Part of a small language model's weights: 12 heads of 64, MLP 1344 GeGLU.
MLP neurons of a small language model. Each row is named by its layer, matrix (down: output weights) and neuron, and shows model dimensions 357-452. Each number is 128 + 32 x the weight over its row's rms, rounded and kept within 0 to 255. Numbers have three digits each. A neuron's up and down rows have the sign that makes its largest values positive.
A block is one neuron, or neurons of one layer that tend to fire together. After each block is what it responds to, as a language model described it from the Wikipedia text at the highest values.

L5.down28:108150054167171142119097084196205140149144111137123141109130156162101085179115189132090151161155065079083151097114153149112105143160096082151066134161102142167135150061106078110157171122100109102137137071148098144162133161141119154091121174164160073156176162086131126141086161145153109107
L5.down95:104163177128148098127146117108143161169140092171149136123140163185158085149150118143159101113140128123058142126182131114095135095081094128134114061139123131110095158130144081105209121153107135134134044177074114101161145171145140107153123244123086119165227146104179140157145193108156116149
L5.down169:137159135106131132125131126131127056174138095120121241133153184115122120100112130093094129132131121114131145089107166159160121150171119138190126082142093101102108092093139142096171180126060117114109163208147169129156163122137132082192194212105111123187199143104113132157148162127045143167
L5.down231:082126157081108124178104173091101108136088148118092137075094117136159104144182135088081172153150159103117145142183135154170136167137187137131127085153088138117128122053150172158119092119061104067080063116069135083118172180106088144128168173076151139130154155087115103117173131157091128140
L5.down256:092104102122114128114163064121049075150125142130132133086029104155117144197134142066117194161093108142176140113116158128148134089127168171142139151176148121138113133069130116136144147151118144100137120151083096068133131130128107079057162114129062135136100101124135074154076137106134116080
L5.down514:143137136150177064136133173188095094116099122153097104066165176091148123101080123151113155157124087161150153081129191073108114057143085102165151148089101143135117211192112117133163138149131112177143120081205154139152087180157191133111127255106141084155252158142113130076160107084163150122
L5.down534:149119142137100116144109145122142130177161123144046154132045182121090077080109139144103136165096112145136158050168153192128154175125095155120118101177105115143116069095113119148172137147054176121141140151108152119137130123117131135181133200134101071125199149130119122141098136107110128179
L5.down554:114132172095112164100155170138102105173072164083124100146090132155154155150097119114151097157071163057120106149155106101138214126106112141168136123050151146134123178128091164095120181060121186118130089110058123150134089135160166204127106126108105122112137133119096149152123128118142110133
L5.down706:083098140086086111121117091126116112186139104158143082096109113101137116112137121086143142110082107142091084104077126153141160092131125136141070160097196168115073122122101133135146104148095135096116141116193120165147145128106136121124100189110086101143202118111128133118106104108152202105
L5.down729:140152117199078172134189090107128159139121185114161128095127147080132122096149106161105113142150134117131101142117134154124177099147140070104097112124095177147129100093072128150130132143182100123104135033192153219111077177102121157134127138184117091153135132137134097112172113077121123087
L5.down751:141131125107137134142110149069105126163129123111079143092106101166104107146116161136152113167200117163103106128141123081118139146105107157112118129189130123104170146156130071164141119122154150107148146140137170102120113094104118150126175255147107117132255129109101153150100118118111117128
L5.down853:119129134124200111132076150118164174139097124115171035104141132139143163165088111123103113191133128145118168071166092125130163139106112160133081135159157158131084119150102136143137126083146110083104189154104194169089172091047092132163127138131060106118114159122159132198119107119175181120
L5.down1093:125147086105047035160122099124191115105149125158097175128104162174131130082134115079146173096074096168160109076129143150166122145111068122132100064122086089113125105102140162145099119130155130196161122183162162143121114194101200156141087072104153165096078110117162108184115114152112134109
L5.down1112:075159079129101173159118094123090105122111159147102123090130104084206135141149099097117122068124162136189119162129227160108151120174153153134104098176121123108154122162114140164114144103146089139098100080080109107092181118122081101164162228130113103167209177072144097103138124154120110118
L5.down1113:083187081118153089101140204139145074111093122140097132088123110169157119136154153111165114123146131145106075172110124187083140115155127139102114109142136125157111137154160152132109169125160173169131122176036162102134108155122137101091076037133122128151040138143154111091129096083200133068
L5.down1306:125150116153095129157099128160098077126194109133150165100135106167171140132095087097142157114127140121184092103111170144107110093125100150139124109163095150149126122147083155115140043156119179061120096151097136130085164117103063159214138253110102098166255147171147114167158127088128093134
Description: Table cell endings. Final token of a cell in pipe-delimited Wikipedia tables, just before the next separator, e.g. m in 1500 m, China, Turnout, .95.

L5.down0:152070072102119072135150177078123183118116068111153070066062115129115109067149175098152170126075161142142146144124107131088104165101176093191141053116210124131104142154139088164127178159130147050072090107068086127110091125129129113064147170110128155185178135075160094144131168107149133116
L5.down14:130142065131129106176135189089118123122089071127149114103130123136200150110116160117124182162099147131165121090195114114167140150148144154138126148114111156152119120104115081130087178118151092119086147115103117154094152181088152113136129142156070108120147101177106148207151137128136153147
L5.down65:173118181166135126156107160131149137143120127147153035128121097155139111151138091121115131178165122105108117134180173146107133122163184130111120142155106112112101158144172085169100038166093116144180087155151108141123117107082099115103155090146142130134105118103118136096112148141075106103
L5.down305:160163070108115188140147184156083100164084092101089121171160153124084122127076122187183107184096151112140055104104130096106132105132199147165143155089139129151072089133143177128156105115116119085106074131137103093114149130137137146171112167107150123120177179155152141126137171116176157111
L5.down461:135102123153137130115133151172096066051132125149101156102079149145111116082125129156142124106121105116092068185101159141113150123137141148155086179129098129193099167127127108189147066163171078161072161154110184170095148155127154052163148143148080134123138155181180146183070138104129115077
L5.down484:149146127089159195153126201123113133139151187093152122154147141134154078121110156099205111163074153102125107084172175172156111114126055103098152083131099179136123118126090124170133110186126180077128083149152131127119132141142147150172170120124157155123119115142051164121103122057119170175
L5.down592:102148140194221136138104101087132113116105201143134142124099134169099110097133181135079157130131153144137136132169102148159116168095114159099138144163176164092126100115078134163150123129097177139154147144140135169080085164148185111220153146163105104074176139133123087129121143156140110163
L5.down633:158145141132154120164071157192154202163083157132115080083164145132067153122074196154098111110141167145143115165178154184121101114139113144119187108155120102101180154132075150136123103118103077157085134095096174133102092171135167129182118133146122139125128176091183177053101107132165097109
L5.down703:173093125126112133119117196098122107091141126102140143214156143165179086181130122162111112117118092127179083065173170138067167183142119115128165081101104188124159118105116156154140126091193131079127133178114121147112151112116114122098129225110118091164233148136111133158164128111101100130
L5.down820:118134112144092124099161172191121155058131184007164113120132144169123109094133118190135128151134145144097104107156188121162094160095151150058115141087168145138144130149150137169119078110164103072089157144121175141147127100093092197134152183098112087081158110173122142122123160087092115134
L5.down883:141099129080061151153112081087130141172136162105133138102124137144171139111128141183157186095122118096095084088124167093088081111164124114164096162168173126099146129129143169106154182136175106207168136109149136126063097174139129109134118172141106163057161088103109085085153160190079136124
L5.down1050:193124135176137120138123114092046075120195092091176118142097119073093152187116113155124155176102101140135105130094116106132092113106142144139033184106078152126109161125128098167095095158126159079177115097156140096121083141123119166147129200105120079149198133099092132117064175130109137199
L5.down1127:099145131085155120201171208170157093085119141111154141173138138140141136061137171178157132118136174166173164155130162168122129117122163155118125129094077148126101105127126174150045120161115100108102088169113133097098158135159071201131093168126123133110179118091090145152146094133145144141
L5.down1132:104141080108228106156149180053149145145085114112099148158154155108161119145102153110101110147131129103088080156100086128142135098153145108121100149107217126129115127167158143147117141123112152119147136221080043166101106141147074121157115132101162062118167105164088163128145128192076142156
L5.down1261:128149141136188127134157141131142144112136090133107156113119143145125192062123131143153145150173103136093102208112148054175166141160083199097152124176123068067136157127136139134113131092123078125127102153134160138126134114128113156113121194159060159146190136149119141138101108166132120084
L5.down1305:123139149117146173108118255134114112121151143132120113102175118113138121151127193206246057141141216093137160140128094135118143103130138128117178116157150129161149161140219118135104132116158126103117137190131076113196077157116136110113116182043125116096207133131152154126091130128145138088
Description: Repeated-name continuation. Word pieces inside a name or term already seen earlier in the text, where the model can copy its next piece: Sus(anto), Frang(ep)án, Valenc(i)ennes.

L2.down25:141181162125100090073116173169140107168156125169096099131089094167043130119082216153174107093152189101159200144146099137120135138204123171097089156126183122108167126132171145174110168133145128143125061213126109077119110101130174104110181165085067099128143140123106131133119171107169090161
L2.down565:171190150113191122126064222147154119155118144116142128140128156101150121129103188154166107115109255084077181141112060128131138134175107156096151183154130135095159118087166125094123156093199120097131141167171083130151136132125137133114149175116124106104202112130133166082144065037165124094
L2.down641:115096167148140123108090150103169112111087160098129150150122167130154167120108160167165136135095197128110163146173151107141132108084131155118136150157145138150160103167118094124121111146175138092100106156162162143129103172127117113152117196122098078126185161132101169121058182078101138126
L2.down1139:125094159135213114094098214191136167124094147146126109113108122147098116125053161195197102143136232085133136145164106121124155109138127134060096138137183130165103139120210109144160109148170144130118079216175093119184105134135148167133115196120107039135179100136107123155139142137141142055
Description: Repeated-name continuation. Word pieces starting a second mention of a name or word seen earlier in the text, where the rest can be copied, e.g. Past(on), V(in)ton, Strik(ers), Al(ph)ington.

L3.down120:110103141109154119156109162163133113061145113131144195115104166112081127107085173116234066156156177057018165147095109190158167157154123097110118096100125112108107146136122121068152099132131146113134076185120080081158156171131147107146181108081092100096158133202140160138081118093148103152
Description: Inside repeated multi-token names. Middle pieces of a multi-token proper name or term being repeated from earlier, such as Sh-of-ner, Triumph Cycle, West View.

L3.down1147:136145062202137162156129158120103166147144104105112147081125098116162117088086132180138164162126148158098139109187086142094136144092116144162132126139105133104089154100100171124113105147133163094097108111154173181151096129187103092103111238157135047120202137136069182107097066173130066164
Description: Table cell values. Short values filling a cell or list slot in Wikipedia tables and stat lists, usually just before a pipe, such as 0, Chevrolet, 2020.

L2.down360:123105105187204161206174119121131117081170165227065105148111150127125165119140058129095105071123138093098167158146101134124110137098217115096062057163130136122130136139186095156112148116151110189158130140107084087147126163144141111162112126069148094084100126077108072092182150107137085084
L2.down500:080078111107118145118162185107103145071125104119091108150128158116086146205078111101128113115141162147144138119117139167126136145115187069147164149105103089108122129147107137184089084155134081149175169146119087166188139134092112114153084132114051131131136064143117117124093103112120103184
L2.down574:205121106169170081151176190134093109162173125104101134230106092132146131125128075087103120129140154098137167098146146126091099158096156108143117118153088108101124146133141088143153155140151123132076106122059085195120069145140128185136127135098085027056150158135116163104174137137093137126
L2.down629:162073075116150163150162155085143144155110120070091080138190109122160110106118082160089176142116111138128109095140177098090175127131144103162172137190161115125124179143137125164053100179162117142118135144077099112095185156146090127079143161145101080107139127186061060141140145115134126160
Description: Sports award words. Award and competition nouns in athlete bios and results tables, such as medal, gold, title, Championship, and event distances like 1500.